MLP neurons of a small language model. Each row is named by its layer, matrix (up: input weights) and neuron, and shows model dimensions 64-191. Each number is 500 + 25 x the weight over its row's rms, rounded and kept within 0 to 999. Numbers have three digits each.
After each neuron's rows, "fires on" lists the tokens most often at its 100 highest values on Wikipedia text that the model never trained on.

L10.up184:505471532478506493448495499536524539492506482495508491484506469523483529506516485516540517509538486496480498525533503521492496481493505492477498472454568496523517526546517523471542513472481466523464467498496501524531494493471475498438469489487485431464511498508525535495511516449486490488499489493518526501509474543504518556497501548497526505474484496538468522482504502464518500468519
fires on: "ic", "a", "e", "op", "ac"

L8.up53:480530505547533521512487504539470528521525490542515471541508539484472481531488467527466505483482507519503474487523480501462498541505473476521550503475488458503488515530475498509531506536532510517489526490509533487522501514565488447533501555464501489543507492517485519507499485538469497493480449515498490510500489491448553479518516454492443517532482493505437499508518497456525514499464
fires on: "0", "1", "5", "9", "2", "3"

L6.up227:485479493512485469488498514491481505468491510512510477495478519505518494531516506486528526517557507498493513499514472558534520484480515455538464522512468540483481502520512499491469499501522496502487499501465486480549538526509497451486485496459500494501500501470526531526451484501481463516556483487519511541480483462473501505508515537516532477488462513459579504484465485500495528526519
fires on: " became", " made", " as", " been", " make", " have"

L10.up101:471489504487481521502513546486521497512551528491489498508497507474529493516464521461521469515486516474495463504500481459490519492496498486470520515489500530519516501507523472502508520431470522480493484488484493536529500542481532468484462495512446542510496501509430476465506495538523508459478490504541471542513509520482515500512450527522514533466470442552529502511470480499469489512492
fires on: "or", "et", "ill", " Miss", "er", "it"

L2.up342:457534512466493511492467522513516477547481507507469469467519479493505511539514528512470458521577486492488534511536496515468478488524556537514455500481496459499492490489480523524482486506525497525469471491536491475485481485470421463474499448498489485498514495553512524508511550509492509495492480502512465460507544485494533492458501518473483491497487533510481482483494489485491499456504
fires on: "ris", "oth", " both", "ute", " Kingdom", " between"

L6.up111:486511480516540543511469516488533494494529513513522523513538493522476543493529510477520493498510507468467508549459512507509508471528485472512492536491491417515513507496504518470505475521539486490465521510506523489499477474481529534528489516499518527461483494452521477502453481538487488477535539519519562513498443480475475454487536507474440471510494548497483537491489530524518535499510
fires on: "-", "\n", " c"

L3.up92:484509507487484508486506475510503544495576524526520505490509511480480464465504507494498480469518516461493481531505458486515493538486518506473497531462527513487536546498490495580533502545476518500512507490482526490473435491459491533522513522513501523501470418526531509508529495528489530508467497527478489521482472490529487508487479495507551458488505460527498504498509513507499532523503
fires on: "let", " Be", "com", " Com", " Born", "velop"

L9.up234:469491553494502550501528489519480508481495529490489490543472560473496476542450469562472515480495498480467485497558510544510536513531534524477484510512482493498481478515488520524523495479513493512496464454490525510529499514538496487502509460495449500500504551492485489485496497497506512448485478501475494464497501515489550519529497528437497536499502519492465454550493501460498458520464
fires on: "t", "it", "at", "et", " there"

L6.up555:479510537503493489498464518482527492493480505497483460511539440545538533503503539474491500453508509455477460494491497514498498513512519508488515466475534513480532522531458430488482557504481489469499543540495522480518511472504506502523524536506478513529512481493515492522454515502522510535488488458504486468506475509478482450534544499498520516516477500507494463487489500469559503494532
fires on: " and", " of", " on", " the", " in"

L11.up70:508500508471491482487511501547509493522515507505472522509498539546541452510495490497497509480462517564532419513466519468477515499501503477467498523546527505501531519532503528454478493497482486494497473517499494512525477496470526501540522491500522525487485468497446496488477502501491486530477478497512500508512473488491500512446537518484520518516473443480500497475526558524502464535508
fires on: "0", "1", "3", "2"

L3.up219:493495504498501514455472472511479516489492528547558479545543465503504486506523508530483506525529518476485534460499513523495448493467531535414474508513504517489488492506520522486468489522470538491515489525482500467467512470490490490494530481533521511499466506528491542474515502509483541521506468537481489501446501490535508462491557459486477496489558476506526485538540478502519528536499
fires on: " film", " season", " Film", "TC", "line", " television"

L2.up135:503504486511520511500498479495512527488477543497532550482486477517473529505523497503520498520492466499509523540469552479526542503517470522516510514478507441505472501486520466510481489508477477485538525513514512436513496495479493435493506497475506551484481496475525485470509529474495509481510552493499580503502493489510479484480508519451502490505531494539524464462468498498482511502503
fires on: " |\n", "-"

L10.up111:511510514476557501445548523515542499517528501487479524528474500506449467501508502516470489514494487552469515501497493493514525508515536536495523555505542466508482531464481487501449495471522479463554526498468463523480447468533490494481457495475475442514524520505446496498488506500518494500496481504474501490502479483550520466536534519498474539468496481539446552480510471491491540514498
fires on: " the", "|", " The", "us", "u", "3"

L8.up147:495469537520514460521509477479499475511575543495498543529503463485475516500486504509488470485510536487510552515486499540492492487536492430495502482511458489483526548500495503509445492491507470442483503502500506472508544498477502532509538511523534495482508492489453508514496488480498468522562491509499506466488519470481459468485508502506513535482491530494509491529494476468492494467497
fires on: ",", " and", " |"

L10.up317:502474478524531518500513524486494493518483547501532500511514487504487481498503477497492529445486500514477440504527517469465518469476507528514518518509511497519487522490483494527520541496487482474470504516485511540530518490519439431447520544507515488533490494498531505469541481510522482497524492476499523542507483484501599501528485467490448488483501513493509437458511545513452487520477
fires on: "e", "0", "5", "4", "ol", "1"

L6.up278:476477515486513476530499533487537515430540504466529508491514506466509492498497504425501513533485501506528494495506525515486509520513498518484491509481512514508524490492477480500424560460503511494542476532501480484502484493512477477542492487462481489504532491517522551507530559502499468468509516535500538514479476489489523504504514490492474501529509482523489497520523529497499488509481
fires on: " disc", " reg", " gl", " Vict", " bl", " exper"

L5.up82:467497531505482516511509513492526501465448518507456436466569487516472541506543559471497510521504471491486514509525528510478523499521480514496513520492529475503491499506480501518537488443491478474471540529479486497519510494443523504547478525538470517480450491535505500522444535454494490459541529512512498473509520500500505486513538493473506500509504547500482500463535514494536465524485
fires on: " of", " to", " between"

L2.up60:492496486519477494510486505489540520472553506488482502492508504524505467536483497515519461480508481537500475503460505504516505547539464484494516507505514485501516469504499498497520475516516502499510537548493531507545497468498483481513472436456482472529486510541513457417527493517504541460493510484529481503506556462510491538499533504519494482473530515445520473474451468509544456521461
fires on: "==\n", " ==\n", "===\n", " ===\n", "==\n\n"

L10.up543:512506472473482474507491511530522508510483501486504513469473522538487495509490526495527478523470545559490514547544505492499502489480494547503516497509521492485550494513542520481508484474503482536474522483511497478538482515509482519439474489479486508425526529486517487530511519513495488534503481458535519496526489519506510520501479481530491531472502557477517507477444519432499490529455
fires on: "ar", "ic", "i", "o", "al", "e"

L6.up543:519482507485499468505491519505537520489508547502508478492464513484524497510500503476511474489499452470510470539447554500512477529488503488548530509544488527486515512537505498500509473511522514468502514495489509462497483495494526464515460486533510499509465517498492496539509517498462461542514448507483528502482534511525569522544498461511517508564533469506445496480475499480534453501509
fires on: "s", "-", "5", "4", "6"

L6.up315:477525490492497534504498476470540499463489493505483553511479492497555479537483495505517493492496512460476499521492487500507472470484474468517512496501492538473497543484503459479501525478518498515488521468507499496510503511481502517496497542483472479489506536511494540495480538575538558508498512511518495487498552491524492546463466559464493554521511474547480489472499472448511506458472
fires on: " S", " t", " s"

L6.up201:466539533500494505490497511529526522477524506519526504468482526543490516522535518502514505498453513520532470520501520514467560474488535544486499489501503501546535505492551485449479434495498522515491498469522471501526527517503485528479487482515501463486496484494488484495566489498481476478476456478520472468521530531467512520501495534479491483455492542485481464462518501542477513490464
fires on: "ew", "av", "ow", "i", "o", " by"

L5.up207:458505503513501527499468471483549515454539523527505560483488498498467480509490517494499465478522511502475484472532494489475441494515547446467526491473546551490495555496499490462506500498453482515499534458545509536513497491491528493518461522500498478475492540498482490534481515523497489479477498518542513477509537515492487505498509526469482515514470504525482504470482498495472498487489
fires on: " s", " se", " S"

L6.up332:487480501511510527496471500520505503485531541476469480528498503529501515516513560491463521460550481542467475490450521447537483503518539495514500510558491504530519514522506539481558514508481493511502498473507485509533471509507488459517515493500506501504484485508488469505487503530525506522474461484522504473507482477482489491485516492491521519513538503495451488465477503509529473523454
fires on: "–", "″N", " to", " family"

L2.up59:536517499497474478498480511480533578500545490478495514489544488495437473493493554486517493465549489526535518451489482518482483489485491498490518511433529499515516506529517506507520509488494481471485498496509465484491489513508547504470460496528509536501511447520493530532477527510550487518491486490519518505540533506505484475471486493529519512540494455549511481496533480478518515469450
fires on: "born", " born", "TC", " Born", " due", " Republican"

L5.up252:517503524509506477496509517516523533527538491499471519520524482501485511501518525484451490474529451506489533481485456505466505500510542465478515560537505439519543480520451518500472536497498532503514494501499482531467422435495483488488478497482490477524478477472500478496510503487517526500485485481450531523526527498452504495481465502510497497516484486518538530527547476494525528504501
fires on: " the", "TC", " St", "^{", " The", " Time"

L11.up150:501497436501488497527498477467483489513504491526498510542480533536525476518490499517521474500466488515519469497478545500531488487494502456506509483517507522500501526553507449506488479455477518507490489529488531514462476494498538486514546493506497517484466482473483522511471515449497470479500481487525472493495488457536498528499539550518568495514539533467504492482530494502533472552522
fires on: " |", "0", " |\n"

L6.up489:463463460501474471488500512515489506536498519506498496503454467501500512497523525507443511480541480477518442501491510503515529464525485458458476465491475503503488466479497496483479495552467497509475526465453541523543497523520455473504472540465492500478511510466517503505502494513543499504517497470525537522495491467527546501484498536512532502464488560536535510501479536502481477503504
fires on: " was", " /", " is", " as", " became", " made"

L11.up207:477538497494459469496494486479493493508524520494512500497541509523525510525456517464514493484508526565502486499495561467486479530506505477487520481560493503518479516529514506457496441508489500522462490494484524504515500492484520500524464522498486466507454499509469503493498541468527470508526507510527507493497491493513514552478511520504517498490514491473517477489520495498507475524521
fires on: " |", "–", ",", "5", "6"

L2.up72:478468465485521493483496503499512480446489533459469516478520531495519519509473528479541496527532495525523459484528511525511473489478528521486468495552491527446557500502539496478525493499473537452459504477529475450483530524475489515508502483520475499523517472519544488471494505467505535494514455518534520485513485509487488507522502488506508483496502493523531474489456476499498504513469
fires on: " part", "ual", " more", " special", " major", " most"

L8.up104:461542471476511500452457488574499471482515497548459482518495498515508506532482541492518459504502483567495481511503514494506526531527485494512480538537520458518463486516464541514501507458516530492549505483487489517536511486466529453532432504497519520494473521496516486483540507494479509453509509517449464503495523495496519518498461517515499515511499506520502512482491547468489489523480
fires on: " |", " "

L2.up484:499483512503494539487509492501526509501483505515503539508465510504488486530460544480488494525513512483478476522510522446483529468507486502550463524511508461490512539503532519482494455456503445462493504477529495482501511546515472478532535486467462523520483507510531506503474490501451525454519537514455494496484468473503509474541451527497466494514510475545495492461474481524510479504446
fires on: "od", "act", " name", " species", "ct", "="

L9.up528:509525480512491515474525537545480501460486514515437542493533457531451500476487483488492504536526469455510513506491477520488481504494505514532496534493497488527496549531458541480576515528504484466481534539458491502540500485539538490502495500496503521474523469463496517475498479477477453494491495550524497483512502483522531480492511519532507548502481503525469511499522537494495485513460
fires on: " |\n", "\"", "5", "6", " |", "0"

L10.up47:501487517462465514459500552521467498475518536420490498480511541500506520503520509493448511523516558508517493485496495534461509470553500473482525510505553518501511510507483509506449454474456484513447498503477459464509529520488538484485486514533487500501486504482506512475498532509491528473503477501505520460531490443514488471505482455483474514505510485514487512485468471490478517507477
fires on: "g", "u", "ad", "ig", "ul", " |"

L6.up131:458523461498512468491491488504508462514522518508510473522506497519486474507483509492556470488480506508476479502515514534501528505475480517564501473464493481490512486507480505527496454474507511476547493521510518502478498519453493514515468470541475519522485542492496492492488464484530529531536511446489488501485540502515503499481498538502482524492498517507507461492474510492540531522507
fires on: " and", " not", " which", " then", ",", " also"

L8.up482:517531509507478505467488494509486497493480514520497512484500532493531552523501504512489497513510545495562502484447522521501478531514477517501476513487489492532500508471510515499479492504503455506483534500531499510464532483500525505489499481495524502481478488500516502454436487517485483493475484508484469495458444515541499509503513513532528572519478495524524509513470518527509519505439
fires on: "el", "h", "ul", "enn", "az"

L8.up199:463472488506490519482536447462512517499489487521525553518509514538505475586483488533520456511499494500477486464527505504490512480495467506507470491499495485475512509494496482506481471487512499495510457513516533455565478560513531445479475491472443524489467517484531513499444484452505499505519497490475491515528508459470522494470528508565496509490500497503504463492480512482516493545488
fires on: ",", " also", " that", " of", " to", "ly"

L8.up408:472519459498524490443536500528494500470480503500506511505501487517533496514489479535502491519511505567500454489497498506509517524491557510530488506478490508485550528509498547471516491502540482518536507544490477447452527520508539462435526484487549519478535522492478519492528553493505515509481486475524485479474458504486502452513464494435514482501479537515506514517472447492504538552490
fires on: "l", "h", "om", "p", "im", "i"

L5.up95:515475449521484506536520474467463506507497496483524472488504512477483474513527508499507482490517469478555499492539543505522508484463490479482501490531475484497536525507508521459501499493514489463476529510475476498575474454489528495516482488517488505491466515491469505508459457504522468484524530504529510514482497526502505510497547524494478498528516589550520501498521540432527481467479
fires on: " form", " cre", " system", " add", "form", " d"

L11.up486:491506503492529499501488462514519478518507541520473522493504501496463449538523454476513471517461502501483532487525535515457521560438519507511523533494504474477527477514496523459445532495503506527534533530507522499484520496510508512505511549490494519503495527515495539475482515533497529474515498503499548472519462488481466497503472549512448489506522542493519495499482504463485477483482
fires on: "at", "ed", " |", "ated", "av", " would"

L9.up72:465529565501474487490511509516492498504492517504509505481492535457446511468465512501490524486486492528494495481513490501509529503471498529515505500503524475506509502488503530486500520559562506510474516485476514505507515479493484513496548507515435555538482506457474463494529499492517458476500533547508501500568487496511526481514536499503519503506470523457467483527473506489487469509527
fires on: "ar", "un", "et", "at", "qu", "he"

L8.up23:490502533460503503485503498485500439468525543523494490472481498477510503490471559558532500506482506539491506490496496475522524530512518476478533499475480499466535493474506484522455515547501505501489510510478514492488507473502516494517466553494499516485483510468546463515490512472483462522521493494489545533471462507502511533499484495509506518506489527555473485506470513526482486524507
fires on: "ol", " l", " del", "el", "id"

L8.up205:512457466469499511507459506514498468462525471489490513486473518542496442526507548484487491524534534492492478516518482488503501497512528517479470515497549534481503479460496518498467513482556515508512474499515490544532490496500535520478451502478490500472493518482528504468563514526479484557509464493517522505527550527528484476537472501518494492487470493526501533554518533470518487465480
fires on: "o", "i", "er", "u", "y", "a"

L10.up335:508478496491525476520546535494492506459465490511448499454485523508485489475470537519470485489493505453489447497557462551501531467474554513531502517519494486483479498528504531496505493461498471471489498500527578466463472528494490499499561498497476485509530479511494504470471507503533472533488486556540524452519512500442480508501484540502506527525489517515514492507454499546526517493509
fires on: "m", "p", "re", "2", "ax"

L5.up142:465495537470499520479453521496543549520517508504475514536489500458546556506501496460522496505531472503472494501526479468469488549531468483500543504522524492478490530541474511489487516507501484477503456524489482507519452480468496507510478473529503511493498540491470483496499478461489505477446516501478499488493542468529473503475574490504498461517502508544506536530481507511524509522427
fires on: "'", "ist", "or", "ö", "é"

L11.up122:460521479451501522480509488555436491530559511523498457536508472526496528475482525530505509514564455480535459500455493519515492484491532509504497520493499503511507530500513494503573522463502505504518543541470466512510509507496535478492516537488534497472490529503495486504494523517496455476483490543480446483525477428530480509506487508510495472534533527498517505498547508469495469552506
fires on: " |", " "

L9.up309:496456473529510454518518526505472518517444540498467499480476500516521486531514494502485479496496524522508434456513497450441514464570497477534508503489527525507484487491495493475484492479503506499521498488468520531501497517464491505517514512522505508531486539465495498456478524488513494475504517551514498448513482446498486449531497490481546506505509515514533502548486528501474532493501
fires on: "or", "id", "u", "ig", "ur", "ud"

L8.up524:510541495535542491480489497554488546481519494511511544518537498492509496533461521522469487503458492497476481507457479490499500569535524490465494465465497468483523487488521497465507449462482538498517469500445517490540515472518470473512489495526472515521510470537520513508502504514524488472456497460542522445550538455517477517495486481499500488506523481500486516499480443475512436484487
fires on: "==\n\n", "==\n", " ==\n", " ==\n\n", " =\n\n", "===\n"

L5.up281:533507484516478464506514536494490463505510500497498480506513526505528513528517512538458475493481526502506486528504512516498491521514464528513479492510455490541527513496466485522500470477470483529557510476485486503470509525590505546533512479483450472448476542487512499475490520475485522472506470504495507461517502528525489498518511546474515472516551516528487470486470496496484534524503
fires on: " f", " b", " sp", " to", " sk"

L8.up522:495476476490492528473518487501525542498501468496481561484513490518506482508469533467489468491529475515500472472517477510522499490509489483481462512489522531499498527554507490467508498485461481484486529508490550502512493454517522540516516504538526500499501524500506509513439465515512509495521471475487536468507517557465494522484519485521530523454545522496512506447476451522497530480506
fires on: "s", " town", " of", " rest"

L5.up366:499497525515474506444479461473527477518500527538470513488508512464472501468526523550524518531504515505458461515491513471504503506502490531504507504515516517476499501474426519502482472496552494501489520481489510514460490515494528532455447521492494493503504490529503521501475504499527488464474499491464531520510500486475503519540509466487478464508496518532508486502469529569508483483465
fires on: "ol", "ro", " Vol", "id"

L3.up572:504523485493504469523480489480483500498548499506507501490557536515528496516510524512506495543514488502509516464524489549509518468487483487497521550488534524540502495479473503460474513469496530508499509497523493469503509548472522500505501495533491510469505460485509480477500483519545503519531502531502508472525448519532531445464499499528464505523495557534504518504526493521544532489493
fires on: " Sm", " Kn", "″W", "uthor", "ouse", "TC"

L6.up117:485515505536544464512512526498507504475522516493504510497512497477472468525527501527561458479487489452477486496493528533463477536513518435486485521464508503474518504477508498524478493513500487484465538498485500478501545502470448498518489565529505509486506496480511522474486521489484494522521509445510500473496516532486483494458500509462499526507454485509467522500518439466496481501543
fires on: ",", ";", "ia", ":", " -"

L2.up295:496509455486508473518447531495520490516478523475504497520521514534493478519500506500512482480527500482492530475524491538497440435522517482458487493461507539506510493480521483464511476503513499506479489510491473481500520448509532499476515533533491468504510483527492535480515512451508524464533491540527519529500553528466552470469520476503493518566529518526482487506505494526541569515500
fires on: "te", "ise", "TC"

L10.up201:466527458495500488517469535534485496494488482468508514517476475467502476503513527504504492517490489456481507505496482459518516503499472510525503499482548502503503487515509507489448485447534491493536489512523520532466471514474497537539462492496465484511489507506538475514516493493504475475521556498520541488511495559509486529464523455521467513511491530493505501447478516501498546502475
fires on: " and", " where", ",", " which", " a"

L6.up371:525537478462515484496520543480489534474491537510527490515512484502551502558483486507557503514509495510533484498518483508488469502514495518552477499477524521496498493442506550505518523508486465466486503525508520487482577479523512482485463486422482486495507527499510506530510470530551499519479532452503489446484496536504496493527524497467536491518457492520485494543464499483527489561494
fires on: "us", "im"

L10.up550:497530525524498447497500508448525534529506505509522482513488517515507491521498492494481459506535471460508476494527479536491523469519514496431510481502505560484472490543505476561504454462474496513504529536500503496469510499441479488488512549486508542493453467486518515494473529484514497530503485503501477509511489522517491482468552471523480506493528491505487488536477518480536471474527
fires on: "ical", "ric", "or", " of", "ic", "op"

L8.up489:457470494496503499498498528503535565474483477515501488502547471513513530506509560507497475503507524519481519536512500470494509533518462503498491536481500527511498489511474486489463479505495498509542507421494502520500523493474481481516479477485456474512486483506494460500472516518554488471504513491505524526504488520442533478511544501514521479510510493461453508488472534553534485490494
fires on: " of", " the", " in", "="

L6.up31:496501468498495481509530495495504492440504516505477515486549431463488523511460526493481478474514493560499523542537507482497516515507512513505555543491500518491526459531468510473500483521466519521487556503479515531432459487496477523498442509497494453494525507484491512518515493524506512480513468485474513498544504547465529480520549499477516519500517488431516522514492511505526473511475
fires on: "|", " the"

L10.up529:478519458497492513500510483460512509475483491500538512525540474550519531500501519469504481507529527523523477530500525487496501525474498478504429535474537493514485502501513463472528484522530499534482506468487487509454484521478508509486510511481504458491515518496487517468464487523551523504492514479477497499527483513458476469523546518488496487516474524441480512519468527508530506493503
fires on: " a", " the", " of", " which"

L2.up230:530490460538467500472478495496548524507553522501537474482534515495501554513517457545468522499505522477480515490517451519530478492471480481508501548500516522537541501476511498473526559496489496503503460527492523528466518478443498527501482519491529461473468456500501483517510515489522514507484501524479487502488528467540510490534542494518559516496509466515494491483489500515499506547485
fires on: "au", " family", " Born", "com", "duction", "duc"

L9.up359:481460516492510498470480508508500505476531494511512530468462544488478490502474467505468508522517455513455516503460485523483499505528507498502502510535508511481518526436506498505493476457483577463471531512493501469527498499507534486469512500460493497497539508524488528502497549516524477485480478500478580502489498490535524475537499541510521492499505483441468512502529483517533501511527
fires on: " K", " years", "s", "p", " s"

L5.up51:507521466525490462548486485466478484472472547540447485467477485480479465506492515545503504487520508471533527453518492486472518456509552477507504461481478511466518531510536495523464519479487518471459507503540512498471509535507515483513488488519473527535483520500508505497494487524530505477525517489479517476515474552479493494469503527531488568525476501521493474471489472505498491473483
fires on: "id", "v", "re", "ax", "im", "ided"

L11.up403:486481503506503509437547521479509510519483479470517509515484505517527489506529520509513495477517486517469454512533464463513488502497508559547445486487481496461524479470456481464530541497483494514466567527503502488533504469512508498507467517478526525512492529494458513505492541522514473505506486445498512470503484495476527504512515441518495538485530532481513507459436493504482490537519
fires on: " of", "s", "r", "en", "er"

L6.up88:467478511494524471474481476517498560486506561499496458501496483473507519514510498530529477444494507536482490492474563486538519505500499512501484498581528490454474504479498486450539509525513532520478507492490470500532504478490538502493507492491508538517470484501498536535542501489510453514483468507493473461534501506508534492502474469506505504526507467535492476497485525506517488517498
fires on: "–", "p", "-"

L2.up242:522516478439501454516506536467449470450504493496512478533488545496506509496510519477531514486508491493500501472524483439502522498528528500525482505523503507488541497480488508466534487455485501485485501441453511474463449487513500517529498457538509510490496518513519505510464506523490484440524497529507509481534512497462523529469505515487534492497501553499486490485510517489499463461491
fires on: " form", " ty", "form", " sign", " field"

L5.up495:494520519488532471495526548514529573530484497522490484525524480479542529483492550475485508527468490483510487524509458485531477479527483442508497502468529507424536484532519525467503489470457472523514483499480508505498512492421517496544474516504498468465465524505498485493503516507501491489505485502481481486490465490484473476491541469476523452511562452523529519502501478492528531469507
fires on: "ian", "or", "ist", "ife", "op", "n"

L2.up34:522516519500483477469498512492497489440515486517478487505501504502513542523476520483488488446516477534493500457498530501530501523536516503485487508487551489529513517552515512513458494507484496487558481525501478475474475498507417439539535473478462457491542465480502523449497517532527459505485514487461514542493486505543521483531498459521497516493540464483506509533484496542516443533489
fires on: "oc", " Gr", " Gl", " reg", " gr", " gl"

L9.up121:524517434493517498474493472545480515473538511520456483528488514542476506476489548509472517543533455493478494549487509516478509551527500469516476530503463498516478503492513533525538488508509501477497504532491493498515508485459554499492475531532488523503505535500493512489523530500467467466503513538508500469479473449532458533498450523520491534486569504507497496525497505474468450495456
fires on: " ", " |", "6", "2", " |\n", " —"

L11.up149:460448470506492481512482461530513479498506482521486503531559533511511517521497483493512451545500483535486481492465529514522497518503466497500505506500566513508506508534528475517490494507483488477511474459475517507483481483477511494501463534507485511493517537475491508464480518482483482454482494472505537498473492503538501584540515529510491510538512475481550518497481488515515506549491
fires on: "8", "1", "6", "3", "0", "s"

L9.up97:463489472475468535509502519500528497464521516502486487508447498524536493513541522496505464488497512542527475489469509465502487530494500507476520498518522524476499527517509498530490483479489497512480525521492450516496522479540543503514513445508493484461467521464467503513499474477483428446488489482536454501516475487502528517491483532500532489507510533475493499478452497506523506559503
fires on: "–", " to", " |", " in", " "

L8.up541:454496527533468478463536494482528534519458537495472520514518539530486461491498498533482426508534529480457480504531497483511522485504476507492481503481518504482511504552480479501506537485504490463479507570471513479533468508464491479525481510542500523525480458500512485512465506473503489540506491519511491500492505526534497525514537466533521491422481501484459484472469516517532464472524
fires on: " of"

L10.up545:474527478450467481528539518456515485510536493478486504477461478496484530502486541486516517487480510496533481501472475505488470521522495525517481551509553534529511539465527447480482520498510530511522504450470530571512536469472506498539512508483473517494511495464440548511464493532495463534463483484502487499499528486492465477528511549489523497478504476496512468488482500499516440459475
fires on: "ar", "or", " in", "ow", "er", "p"

L6.up200:496515488534495516491467520533448483467471492512472524500498491487514513506507516506490473468474507511532498492468516504482510501533495516529503519545518498509513510515485529486547502513467456461480589491499509497505478501506477516513509510441495497487499460559468476435470481510474450495515478515478527490535495485507482509509526485489546541530500539505446510469453552506505499521521
fires on: "el", "ed", "h", "hed", "ul"

L8.up502:507483505509499455524490496472488522451477561522468480473509528510499524499467516467483454525502535501476502485501489531486469505520489523534438531532509540551509487534475531493514483485496496523531504482520473466514469525530486522481446522504484529504446519474496486518484493478494492470481485533525495500502537499528498508546540507542500488507476580556551518487476518483456530500485
fires on: " f", " found", " develop", " d", " b", " made"

L8.up312:512483503554510475537517527481499491508517514522503532504540420522467456473456528544486482530443483493520500487481472510478546500519499534512493516461518524500476464496505519494476463530529478517528509470540466516517497498533487505490491563541515477483523517473486466493508519484494485496509480479499507524550483519425545473525517496474505489558474492472495499524508501486518516488498
fires on: ":", "|", "=", "-"

L5.up373:471580449539562513513472547499480509507477499499495519479511487465503483526467532486527445506529501502505499535489522537473485474502515527492516479488512532525477471542493494486492512439463496503484527475511495493473532500538537493464439514482468492511481494493502470515510480508517506501537463507516507465536521500510458504487522496520464524510507514512508467441506509527504500494470
fires on: "ers", " they", " Paul", " They", " Dan", " James"

L8.up334:504488525496515506481500519524465499506493493475507536464519502526531493492476461477506509505480498513505442489463503486502519474513503479513504493490498520505503495467490523478496490532500518528484521531509494513511493524501472465483485516499474455536478491464523505529481507470507493499465450475527496495485418499528527528487496508487487455567458511507529514554452484525546519505489
fires on: " H"

L11.up0:491550469472489499525446465476459516504491510494492503523467503523491471534484513520507446526505505529505486462508531508476465503527505501546489453522490511493526522501501465470521516457506485480522498540482539527483495494494520535477472497498525508490470501464499497510511568502476494456507496524513480478479470490518447527475548494496570496528503537460503492482516460478542465475508
fires on: "–", " |", " |\n", "\n", ")\n"

L2.up360:415542500485529498462467524492518492501523500481485512476514472498511497542505504464510467527517473453511513513507548523520541500503516511469482505429531536549486449504481492523521502465551498530481515431505472484524492499497497515501487505479466498477485496526523484499555492478502461476516472457482458433508521499480546472521495523521508516471499488485495487492515519519506509477494
fires on: " between", " they", " both", "oth", " ran"